Part of a small language model's weights.
Size: 10 layers, width 768, 6 heads of 64, MLP 3072 squared ReLU, vocabulary 8192, 71.6M parameters.
Architecture: RMSNorm before each block, rotary positions, no biases in attention or MLP, untied embeddings, normalized queries and keys, capped logits.
Training: a variant of Muon for these matrices, 7969 steps.
MLP neurons of a small language model. Each row is named by its layer, matrix (up: input weights; down: output weights) and neuron, and shows model dimensions 320-415. Each number is 50 + 12 x the weight over its row's rms, rounded and kept within 0 to 99.
A block is one neuron, or neurons of one layer that tend to fire together. Before each block is what it responds to, as a language model described it from the Wikipedia text at the highest values.

Description: Band and group nouns. The word band in any sense (music group, bandwidth, climate zone), word pieces after an initial B such as B-and, and unit nouns like units, Regiment, Corps.
L2.up1117:42 46 67 60 55 47 43 28 49 46 51 34 61 64 48 40 34 56 58 44 46 68 58 73 51 56 30 49 60 50 38 64 54 35 36 50 42 46 31 64 44 71 46 42 58 65 52 39 37 60 46 36 66 45 64 53 54 47 39 64 43 61 62 52 57 30 47 45 49 56 57 50 26 48 58 60 52 68 45 71 63 32 65 49 40 44 38 46 69 72 67 30 74 43 65 57
L2.down1117:59 53 29 51 55 42 43 35 56 68 44 30 50 54 45 45 50 71 36 56 51 53 65 29 43 53 19 58 40 43 45 52 61 39 47 58 54 47 45 49 34 51 47 43 58 60 33 39 20 66 47 31 50 49 60 44 57 29 49 51 60 66 70 60 58 34 51 53 72 61 37 68 70 55 64 58 30 35 50 56 56 27 45 55 78 24 41 53 50 51 48 57 52 59 41 43

Description: Word-piece f/v fragments. Word-start or mid-word pieces containing f or v that begin a longer word, such as Inf(o), inf(ighting), sur-f, Sal-v-ador, (f)eaturing, (v)s.
L2.up547:40 71 77 52 54 58 69 61 53 63 39 27 44 66 40 60 47 49 58 57 62 66 62 59 67 60 42 50 33 35 51 62 48 31 49 38 50 49 55 54 60 61 60 51 56 41 48 57 30 25 67 56 28 33 42 51 62 66 54 24 49 38 57 45 27 51 32 57 62 24 32 61 36 59 55 72 50 38 61 25 40 47 57 53 45 48 35 55 47 63 28 48 55 46 56 43
L2.down547:48 69 64 49 46 54 50 46 44 61 69 55 49 74 37 38 43 56 50 62 53 57 63 61 51 70 26 42 13 37 59 48 34 36 56 52 53 47 36 58 56 45 43 42 63 30 54 57 52 43 54 61 16 40 45 40 60 43 55 40 28 46 57 47 54 34 48 74 52 15 39 67 53 46 24 70 44 28 61 63 48 73 65 70 36 42 48 55 52 66 37 41 51 25 57 49

Description: Military unit nouns. Ending pieces of collective nouns, mostly military units (regiment, battalion, brigade), plus band, town, lake, usually as subject after "The".
L5.up511:37 61 51 66 63 66 34 65 41 32 56 46 49 81 55 54 63 59 50 60 58 44 45 54 57 41 21 53 46 53 52 42 50 48 60 33 49 56 30 50 74 57 39 54 48 58 49 25 41 57 49 51 37 39 45 51 48 41 47 48 57 59 54 48 67 33 46 61 41 43 28 48 59 54 55 32 19 45 52 43 68 61 68 31 48 17 57 38 49 46 61 35 50 44 47 60
L5.down511:44 54 58 59 41 46 69 64 50 48 52 36 45 44 35 80 39 65 35 50 60 53 55 65 41 45 52 30 42 58 60 53 48 52 69 48 59 48 48 55 14 53 56 67 60 47 52 69 48 42 48 62 57 35 68 50 41 60 31 19 69 56 57 60 59 52 46 35 61 48 52 47 48 57 54 40 44 43 46 43 43 49 58 37 61 51 44 36 41 41 58 55 63 56 80 47
L5.up634:41 43 62 41 57 55 42 67 55 30 18 55 51 66 43 51 59 63 38 61 62 56 48 53 33 55 53 40 47 62 44 30 55 49 49 36 55 49 56 32 63 64 54 55 51 42 36 50 47 42 40 64 59 54 59 61 29 55 68 51 45 46 71 43 50 39 55 52 55 16 78 43 45 53 49 66 45 32 54 47 44 52 47 57 22 35 65 45 56 43 41 55 29 44 63 55
L5.down634:60 68 70 46 26 59 53 60 47 24 68 32 57 44 36 59 69 43 37 38 57 61 53 50 56 64 72 25 66 49 60 26 51 59 36 43 58 32 53 43 41 60 58 42 66 54 35 64 66 54 28 42 59 59 42 65 50 31 66 54 44 42 79 61 49 43 63 54 30 56 58 60 25 43 69 53 45 76 54 51 54 29 41 52 51 26 56 47 46 40 36 44 34 50 37 66
L5.up1520:51 51 45 56 63 68 54 53 71 62 39 63 40 50 51 45 42 54 47 33 48 28 57 30 48 59 56 66 75 60 45 44 66 72 37 40 60 70 36 58 45 62 71 36 55 41 29 47 50 45 56 53 47 44 54 59 53 43 62 52 60 41 62 37 33 46 53 55 55 39 69 57 54 34 45 35 42 57 62 42 47 65 63 50 56 72 54 27 59 46 61 34 35 56 95 42
L5.down1520:47 45 35 37 48 37 38 69 53 48 25 42 39 60 39 59 66 43 54 39 48 45 44 66 43 72 53 54 42 75 69 44 55 45 72 53 32 57 45 62 48 36 66 50 42 63 62 51 57 19 60 59 52 66 62 32 64 48 46 40 61 54 48 73 49 58 51 55 47 26 64 40 56 53 53 79 64 40 52 27 50 57 69 59 47 45 49 47 51 59 45 46 60 28 53 52
L5.up2398:41 49 55 55 46 51 37 76 57 62 52 52 57 56 51 53 44 57 65 62 58 47 57 71 41 58 34 59 64 58 44 68 53 59 49 50 48 56 51 33 31 53 45 44 47 66 46 38 43 51 45 54 35 51 82 60 40 33 66 50 51 38 68 41 66 49 49 72 49 48 51 58 57 31 52 41 41 41 42 51 44 50 58 45 56 26 47 38 41 37 29 55 61 54 56 49
L5.down2398:67 49 51 68 48 58 65 40 28 45 30 27 66 64 34 28 51 65 46 50 56 42 56 50 58 51 59 51 32 47 72 39 43 32 57 52 35 57 56 36 52 46 38 37 41 47 51 36 47 52 36 59 50 54 35 37 45 35 33 41 65 27 56 29 73 47 51 52 69 63 61 53 50 32 58 57 65 29 56 37 41 58 70 45 49 59 39 63 32 62 66 61 45 52 54 54

Description: Inline notation connectors. Symbols joining compact notation, mostly digits or paired terms: LaTeX ^{ and _{ (m^{2}, z^{2}, CO_{2}), slashes (soul/disco), en dashes in ranges (1–2 mm).
L2.up1706:42 60 52 41 45 52 37 42 84 56 57 39 47 63 65 81 34 53 43 54 51 42 41 47 47 34 88 50 53 58 60 59 47 56 51 40 54 57 64 67 76 56 63 62 69 47 41 37 53 14 71 52 53 62 75 44 40 62 41 56 69 59 45 38 54 37 61 67 48 52 53 65 50 43 48 66 52 29 37 32 41 47 34 34 66 39 44 49 62 30 32 58 59 57 67 49
L2.down1706:42 47 53 49 17 46 53 40 46 68 43 62 66 38 44 85 39 54 49 52 66 63 43 44 44 51 46 58 41 48 50 43 58 68 45 53 42 56 46 68 69 39 65 44 54 38 36 62 79 40 56 54 56 43 48 42 23 81 62 61 46 56 37 37 45 49 55 52 48 53 40 71 52 37 52 50 53 46 52 65 51 64 38 51 71 44 29 19 55 55 31 44 47 40 44 56

Description: Predictable continuation tokens. Tokens mid-way through fixed multi-token expressions: LaTeX braces after commands (\mathrm{, \begin{), City in names (Austin City Limits), and word fragments in tables.
L5.up1458:72 66 48 58 55 47 35 61 52 35 44 40 23 54 36 69 54 32 47 57 51 44 58 56 38 50 48 32 51 46 32 26 63 61 55 46 69 46 32 44 52 70 78 41 45 56 21 41 54 37 52 43 55 34 51 30 32 63 37 46 64 57 48 51 52 28 29 55 51 58 37 58 45 63 46 54 49 41 50 65 31 50 60 54 65 26 40 54 56 51 85 54 54 45 54 46
L5.down1458:70 54 47 26 48 52 51 62 31 65 57 49 59 64 53 38 90 36 73 61 45 65 59 31 30 46 41 52 32 45 58 41 29 30 22 57 48 48 54 30 65 53 46 23 39 49 55 39 50 35 49 47 59 42 46 52 56 65 46 37 47 41 51 48 47 58 40 53 43 52 40 45 43 55 51 44 76 34 43 47 48 44 64 65 30 38 55 60 59 56 55 57 64 57 68 66
L5.up1798:34 42 37 36 57 70 33 58 42 49 64 53 51 43 46 61 51 58 54 52 31 64 29 36 58 58 32 47 69 24 58 57 35 43 32 62 43 46 50 45 65 71 57 53 39 52 52 40 52 50 70 50 58 41 42 50 64 47 46 46 61 54 36 59 52 49 31 34 81 30 46 31 49 58 47 67 55 44 40 49 54 61 48 58 57 43 32 49 48 65 46 51 53 60 47 33
L5.down1798:48 53 63 59 54 38 34 62 40 42 39 59 54 67 46 59 31 49 47 53 43 59 43 42 31 42 48 47 66 57 57 49 42 52 46 56 18 40 27 55 75 43 45 56 43 46 51 64 51 82 30 56 45 61 53 52 62 47 45 58 66 48 45 45 56 37 50 56 50 45 55 49 36 33 45 43 45 57 54 61 57 42 47 28 54 44 32 61 33 44 44 70 39 53 39 73
L5.up2296:58 43 47 35 36 32 37 56 45 37 60 59 25 58 53 73 72 48 75 58 73 66 65 47 30 39 43 54 56 37 59 70 55 62 71 61 59 50 26 46 77 81 50 54 58 64 57 54 49 56 49 41 58 40 52 46 39 46 47 52 46 42 21 49 73 68 43 46 43 35 47 67 59 51 39 49 57 38 36 46 50 47 33 59 46 31 62 54 55 53 58 53 45 40 35 46
L5.down2296:57 53 46 44 58 37 45 44 30 45 51 45 42 43 43 57 57 63 46 52 53 55 65 41 33 71 53 49 55 44 47 56 54 47 58 49 40 37 55 66 57 63 51 36 48 42 53 54 51 61 47 41 62 57 52 55 34 58 44 65 57 37 63 53 58 33 43 42 46 65 54 58 49 35 57 37 55 44 62 66 55 54 28 48 39 40 54 60 47 56 40 28 47 37 66 57
L5.up2418:56 58 36 53 44 45 32 42 40 77 42 53 25 33 35 65 37 62 59 36 70 50 58 45 46 22 43 47 51 49 55 46 37 57 66 54 25 40 40 39 37 62 41 77 43 57 41 72 65 21 52 51 55 58 70 57 51 62 39 44 57 59 53 65 64 62 15 53 57 41 52 62 31 62 56 42 51 34 23 46 40 42 26 70 83 40 48 44 51 79 18 37 51 35 57 65
L5.down2418:38 34 42 19 39 47 60 49 56 36 40 43 43 57 61 50 58 31 43 52 79 25 33 47 46 58 29 47 53 43 50 59 37 63 52 64 42 34 75 68 61 50 46 48 41 31 44 49 58 43 41 80 47 46 49 39 67 37 31 66 56 53 35 47 63 44 52 47 55 67 56 46 27 67 51 33 71 46 43 52 41 54 32 37 60 43 50 39 53 69 43 58 27 46 51 44

Description: Word-start fragment after bracket. First one- or two-letter piece of a split lowercase word, mostly right after an opening parenthesis or quote: (r|ivalry), "r|oughed", (m|usician).
L3.up298:55 71 79 69 63 58 48 39 46 54 51 57 52 34 61 51 42 32 51 59 50 59 57 52 63 46 50 37 54 71 57 48 54 31 65 47 28 49 48 69 25 46 48 24 57 32 55 28 35 53 51 49 59 74 62 53 51 65 69 37 54 71 51 45 54 47 49 58 39 35 60 39 25 64 46 48 51 57 39 26 48 64 57 52 54 61 38 48 31 31 50 44 44 46 36 69
L3.down298:33 41 44 54 62 41 42 62 36 37 41 42 56 50 43 51 51 37 50 43 52 42 35 42 67 58 49 49 35 69 58 48 67 44 65 65 61 74 48 57 57 53 44 41 50 33 59 43 23 45 59 50 63 53 62 51 59 59 51 38 53 55 24 32 44 45 62 46 53 51 48 53 40 55 27 52 40 51 61 42 55 67 49 50 56 57 53 57 39 51 31 32 48 55 41 44
L3.up691:69 46 56 57 39 34 41 34 39 50 58 31 78 38 54 49 52 39 48 33 53 40 37 55 35 51 47 69 53 41 58 52 53 57 54 69 28 64 79 62 48 65 50 53 50 62 49 53 32 42 37 41 54 13 55 53 41 36 38 53 63 59 44 62 38 53 42 42 49 56 32 53 35 45 45 29 62 58 39 56 31 53 73 49 56 50 54 49 55 57 36 48 21 33 53 68
L3.down691:67 60 46 45 39 39 36 63 40 33 71 39 56 43 43 53 59 34 44 59 26 40 47 34 45 58 74 55 42 42 57 37 34 54 47 60 27 49 31 56 56 57 39 48 26 74 44 63 32 53 75 59 47 30 46 52 56 49 57 50 62 67 41 45 50 45 47 62 50 84 57 42 40 55 59 56 41 50 43 51 42 42 43 41 52 61 58 51 44 46 55 58 36 57 40 52
L3.up2046:69 50 45 55 43 40 42 33 54 52 60 38 44 36 45 53 46 57 63 41 47 62 47 58 35 49 39 65 54 40 69 65 35 51 74 42 44 61 46 38 37 73 32 56 38 54 63 33 71 49 59 44 56 52 26 57 54 39 47 80 48 82 43 57 40 46 50 53 48 37 48 52 43 50 49 69 76 74 56 46 63 62 48 51 34 59 63 54 32 48 58 66 40 67 62 73
L3.down2046:46 46 51 49 59 30 58 54 36 46 64 41 55 52 51 50 43 55 54 57 48 79 49 53 32 42 50 71 47 53 64 81 33 46 58 51 49 51 40 12 54 59 74 36 26 46 63 40 68 34 58 29 48 57 44 52 46 38 22 72 56 56 49 61 43 35 42 75 50 48 36 65 34 55 35 51 43 71 29 52 56 76 52 57 54 58 69 64 43 64 32 46 65 60 44 70
L3.up2523:71 54 49 35 43 30 59 30 29 70 51 53 60 08 41 53 42 64 61 59 35 53 58 58 43 71 62 54 64 52 63 59 45 31 58 38 46 68 70 34 36 77 43 29 58 58 54 50 61 42 45 58 41 52 46 70 51 54 41 60 44 37 62 45 59 52 49 43 56 59 43 45 51 46 55 47 54 54 57 54 46 34 65 34 56 48 29 37 20 53 56 56 45 44 55 64
L3.down2523:57 67 52 49 60 34 65 54 43 72 64 53 46 57 40 46 49 43 58 75 48 51 58 39 46 60 59 40 51 55 68 40 46 42 52 55 45 36 35 46 61 57 50 53 17 72 75 35 51 57 65 64 60 65 70 47 39 45 59 67 50 55 56 38 34 48 62 61 53 62 48 58 70 45 22 51 59 34 42 55 46 59 53 56 47 70 72 62 53 67 35 48 44 28 59 50

Description: Collective and entity nouns. Nouns for a group, organization or work, such as band, team, family, song, village, usually right after the, his or her.
L3.up340:55 62 38 36 48 60 52 59 50 49 44 38 60 48 65 50 58 50 44 38 58 58 55 57 75 68 81 23 55 69 63 51 34 64 80 35 52 43 38 49 70 26 54 38 51 42 60 44 43 33 50 63 60 40 47 56 26 51 64 55 20 56 63 57 46 71 55 30 55 43 41 41 42 48 62 39 40 47 55 47 53 40 53 46 46 44 38 63 37 55 67 18 70 65 64 50
L3.down340:65 36 39 54 48 61 44 42 49 53 62 51 46 53 59 55 25 57 42 27 67 36 38 51 54 47 77 54 34 60 66 50 28 29 58 33 41 51 86 56 66 54 64 75 48 58 47 56 48 43 40 50 59 49 40 55 48 49 42 50 48 51 29 61 93 29 38 34 39 38 28 59 49 42 47 46 33 47 46 72 40 40 34 54 41 55 51 33 53 67 52 53 31 39 43 73
L3.up501:42 47 64 63 44 40 59 61 51 44 46 33 48 79 50 54 55 40 43 53 64 36 44 49 66 40 36 46 69 63 32 37 47 45 49 30 50 41 67 57 61 56 59 45 55 48 62 41 31 45 41 37 23 43 59 46 67 24 47 52 49 31 65 61 36 59 43 63 53 68 49 41 46 73 57 32 64 39 52 41 40 55 44 83 76 56 33 65 57 64 42 53 50 42 68 50
L3.down501:40 21 47 44 50 54 43 49 28 28 44 50 55 46 60 55 45 55 57 60 54 31 60 53 47 55 54 40 52 43 42 43 58 43 65 35 46 36 70 63 29 71 41 53 53 41 55 58 71 68 54 47 39 42 57 69 59 29 59 61 59 46 55 60 59 57 36 50 46 29 68 54 38 42 52 42 50 30 60 59 34 38 68 53 43 50 69 47 56 41 61 58 54 70 59 39
L3.up865:64 71 48 65 68 48 49 39 73 47 42 58 44 46 57 55 50 56 66 47 59 38 55 51 59 46 42 60 45 68 45 43 56 39 45 27 70 36 52 49 52 55 45 39 64 51 54 53 55 43 52 38 61 63 55 62 46 53 56 55 28 63 44 62 34 40 60 73 54 50 73 51 45 39 50 59 40 41 52 57 32 45 25 51 36 50 34 47 43 32 52 53 42 82 51 70
L3.down865:46 47 47 65 59 44 44 53 50 25 31 56 42 43 47 44 19 52 57 42 46 49 43 52 61 62 35 54 37 57 44 61 52 66 30 49 62 40 35 51 56 52 36 46 47 40 30 34 62 45 44 53 55 61 57 55 51 63 50 20 42 50 71 47 44 49 32 35 39 34 40 68 35 68 45 58 46 43 56 37 55 45 58 50 38 27 52 65 60 70 27 79 55 24 37 44
L3.up1097:71 44 58 21 41 50 34 35 28 28 39 37 77 51 56 36 33 52 38 29 48 49 52 40 39 65 60 35 36 41 59 62 56 47 47 46 45 59 66 41 29 41 33 41 52 31 47 36 54 49 42 49 40 36 29 48 52 37 65 38 70 64 49 42 53 53 34 57 53 33 47 48 40 41 51 56 58 42 46 57 71 52 49 51 47 36 57 31 61 44 40 35 53 58 72 46
L3.down1097:40 66 45 49 47 54 42 36 44 35 66 52 78 40 48 52 30 45 47 49 48 62 60 46 23 29 54 29 44 53 56 60 87 55 43 64 53 45 36 46 58 72 40 46 48 39 32 56 55 60 63 41 48 39 46 57 36 49 61 43 55 44 50 59 38 52 60 50 61 37 53 47 53 48 51 59 34 44 47 51 29 44 58 43 45 59 48 34 45 53 66 32 33 72 27 78

Description: Markup and mid-word pieces. Markup tokens such as LaTeX braces, table pipes and heading equals signs, and mid-word pieces like activ-ated, Batt-ing, athlet-ics.
L3.up188:72 43 48 37 57 52 33 35 69 42 26 34 46 38 28 61 62 52 57 37 54 68 40 70 48 71 46 49 25 50 50 38 64 61 60 54 48 62 55 59 37 80 49 53 50 39 56 33 33 31 55 64 42 47 49 52 45 67 37 20 51 66 41 41 61 55 43 41 73 71 62 50 60 39 50 43 49 34 61 60 46 33 47 45 71 34 39 38 68 67 44 58 28 51 23 37
L3.down188:48 52 41 63 41 47 52 42 34 33 40 40 63 51 51 59 61 62 85 64 28 81 36 36 39 55 57 67 40 53 72 32 43 72 40 59 63 45 63 50 59 19 55 41 47 61 52 47 46 31 48 69 64 51 64 37 33 65 53 40 54 71 43 49 35 56 49 46 64 51 58 54 57 35 56 37 57 42 66 59 39 56 58 37 70 47 33 33 54 47 43 49 44 47 47 34
L3.up488:53 50 40 36 38 57 48 36 47 39 43 46 52 52 52 55 36 74 50 35 35 68 47 45 58 47 42 29 45 61 49 55 50 38 47 56 46 62 29 56 47 53 57 80 37 43 70 60 61 36 54 41 62 58 39 51 51 39 43 50 45 79 74 54 35 52 57 31 37 41 45 46 71 40 40 49 32 27 38 54 42 55 54 66 72 58 56 66 46 65 21 43 65 41 59 35
L3.down488:76 68 62 42 51 56 32 19 59 40 42 45 46 46 50 76 45 74 32 41 67 49 58 56 53 48 73 55 26 60 26 53 61 61 50 60 63 43 36 47 59 46 54 48 44 46 67 39 64 43 65 41 38 56 68 37 54 27 48 65 45 61 42 56 36 55 54 46 67 64 45 41 48 49 46 60 46 40 60 65 41 42 37 74 49 72 44 41 42 45 43 46 54 57 63 43
L3.up1528:51 47 56 54 40 41 47 32 39 48 54 35 35 47 49 47 48 74 44 58 44 55 42 50 42 48 38 56 43 71 60 61 46 50 63 66 31 46 59 44 41 52 46 63 53 34 49 56 63 65 50 22 71 28 50 48 45 57 56 52 68 37 52 51 43 61 57 39 64 49 35 48 59 67 25 54 65 61 28 45 54 56 64 49 55 55 39 55 45 60 58 64 42 73 42 44
L3.down1528:64 78 57 72 37 58 45 48 63 48 38 52 45 58 61 38 50 31 25 34 42 32 66 48 28 62 59 29 50 52 63 50 62 28 69 63 38 87 77 31 41 28 68 55 42 33 55 45 50 58 47 44 45 43 64 46 78 55 36 71 63 30 53 69 51 57 51 43 37 55 31 42 58 61 48 44 69 49 46 51 62 46 53 58 64 30 51 53 46 49 30 60 74 44 29 35
L3.up2776:65 54 45 66 60 43 57 26 62 41 53 47 48 51 36 39 48 38 48 50 61 58 34 72 52 44 67 49 40 42 45 53 33 61 52 38 44 45 24 34 50 45 59 42 49 46 44 37 41 49 36 59 50 70 60 50 35 65 47 51 62 75 51 63 47 40 38 35 62 80 40 50 52 39 57 33 28 53 32 64 41 80 48 52 69 42 57 42 55 61 48 55 43 54 35 51
L3.down2776:57 58 54 66 54 54 47 39 49 39 49 52 47 44 34 53 56 34 47 45 42 52 57 54 72 31 47 43 35 41 70 50 75 49 37 41 40 85 44 38 77 63 48 55 57 74 36 41 41 48 39 52 63 57 36 52 53 64 53 60 69 63 56 45 67 32 32 41 61 72 35 52 53 54 39 34 55 51 57 37 44 40 47 56 65 46 45 74 44 54 64 46 44 64 40 57

Description: Mid-word fragment tokens. Short word-piece fragments inside words split into several tokens, often right after an initial capital such as P, as in P-f-ister, P-ant-her, T-r-ashmouth.
L5.up1110:44 55 36 43 51 59 60 55 55 55 64 63 55 30 63 48 26 45 56 47 34 35 32 41 55 50 74 35 44 66 40 71 72 24 46 39 51 53 51 41 67 55 41 60 42 52 47 56 51 32 31 42 59 37 47 54 53 51 37 53 45 44 42 33 41 50 57 22 86 58 46 59 63 31 48 60 50 63 51 56 37 63 58 31 50 43 25 37 39 56 53 43 48 39 58 56
L5.down1110:23 48 50 42 46 57 53 56 45 72 65 28 53 55 30 60 59 55 58 42 71 37 55 35 33 30 85 53 50 62 68 64 52 40 45 67 44 20 50 39 42 41 66 56 50 55 29 35 52 56 55 42 53 40 51 62 63 52 28 44 65 49 70 53 33 55 49 54 54 53 49 53 59 43 31 52 56 59 43 47 52 54 73 37 43 75 33 40 65 41 67 53 46 48 56 59
L5.up1420:41 47 27 54 67 49 37 37 31 53 24 64 43 47 49 51 26 42 68 70 41 67 41 57 71 56 42 47 37 45 52 40 31 35 56 64 37 74 35 45 67 38 50 53 37 44 40 33 49 61 57 70 38 53 55 29 53 39 45 49 26 84 67 54 56 39 20 43 66 44 44 56 50 53 61 53 63 52 47 65 37 54 60 43 56 41 18 38 30 31 44 53 62 59 58 47
L5.down1420:40 74 57 60 40 51 59 45 48 47 32 46 43 64 53 55 54 55 31 52 53 49 55 40 59 62 60 39 72 62 70 73 49 54 52 60 62 52 54 43 53 54 64 44 58 43 55 47 55 68 51 58 68 38 52 37 20 50 58 55 72 48 54 46 35 64 46 17 69 28 56 56 31 47 52 69 61 66 61 60 42 58 51 41 53 50 45 45 68 47 39 45 43 37 48 47
L5.up2114:72 57 39 37 65 64 62 59 83 74 35 46 40 36 41 49 43 50 50 44 59 51 49 51 71 55 45 60 23 71 55 69 30 49 67 60 40 41 35 65 48 34 49 54 47 75 58 44 43 58 26 53 60 26 57 36 52 52 45 46 52 60 51 36 39 42 68 62 50 52 43 55 66 74 71 46 72 29 44 62 57 38 60 44 49 35 41 49 52 28 47 63 70 59 51 61
L5.down2114:55 48 68 76 38 45 68 58 42 61 48 38 48 39 47 39 47 47 65 47 52 56 73 64 54 37 31 54 59 60 37 61 60 34 47 66 66 37 55 73 35 40 57 50 65 53 74 47 43 49 78 48 55 47 52 43 55 32 69 42 58 56 55 49 42 48 52 53 49 49 46 41 52 65 54 44 62 48 36 61 47 48 55 50 53 39 48 56 46 59 51 51 58 51 58 38
L5.up2411:64 43 51 51 32 23 60 55 34 77 41 38 33 29 43 41 52 47 46 65 61 56 43 46 59 67 33 44 60 70 50 49 55 37 31 58 72 41 47 35 57 30 17 49 47 27 38 59 18 54 57 43 66 43 56 57 69 54 38 51 55 78 52 48 39 26 33 51 57 56 52 48 53 53 48 70 66 29 51 55 69 65 53 22 35 63 53 58 62 59 48 59 43 58 50 44
L5.down2411:29 54 59 57 59 56 52 45 49 60 65 29 53 58 47 48 64 33 56 28 60 87 54 55 63 40 70 78 33 68 37 53 39 43 38 46 88 72 70 54 62 41 57 42 59 40 46 52 39 60 49 48 43 42 66 47 50 52 31 31 54 68 64 49 35 50 36 53 56 80 48 50 55 58 49 47 78 53 63 66 45 46 52 66 43 47 65 48 45 54 39 41 54 53 58 66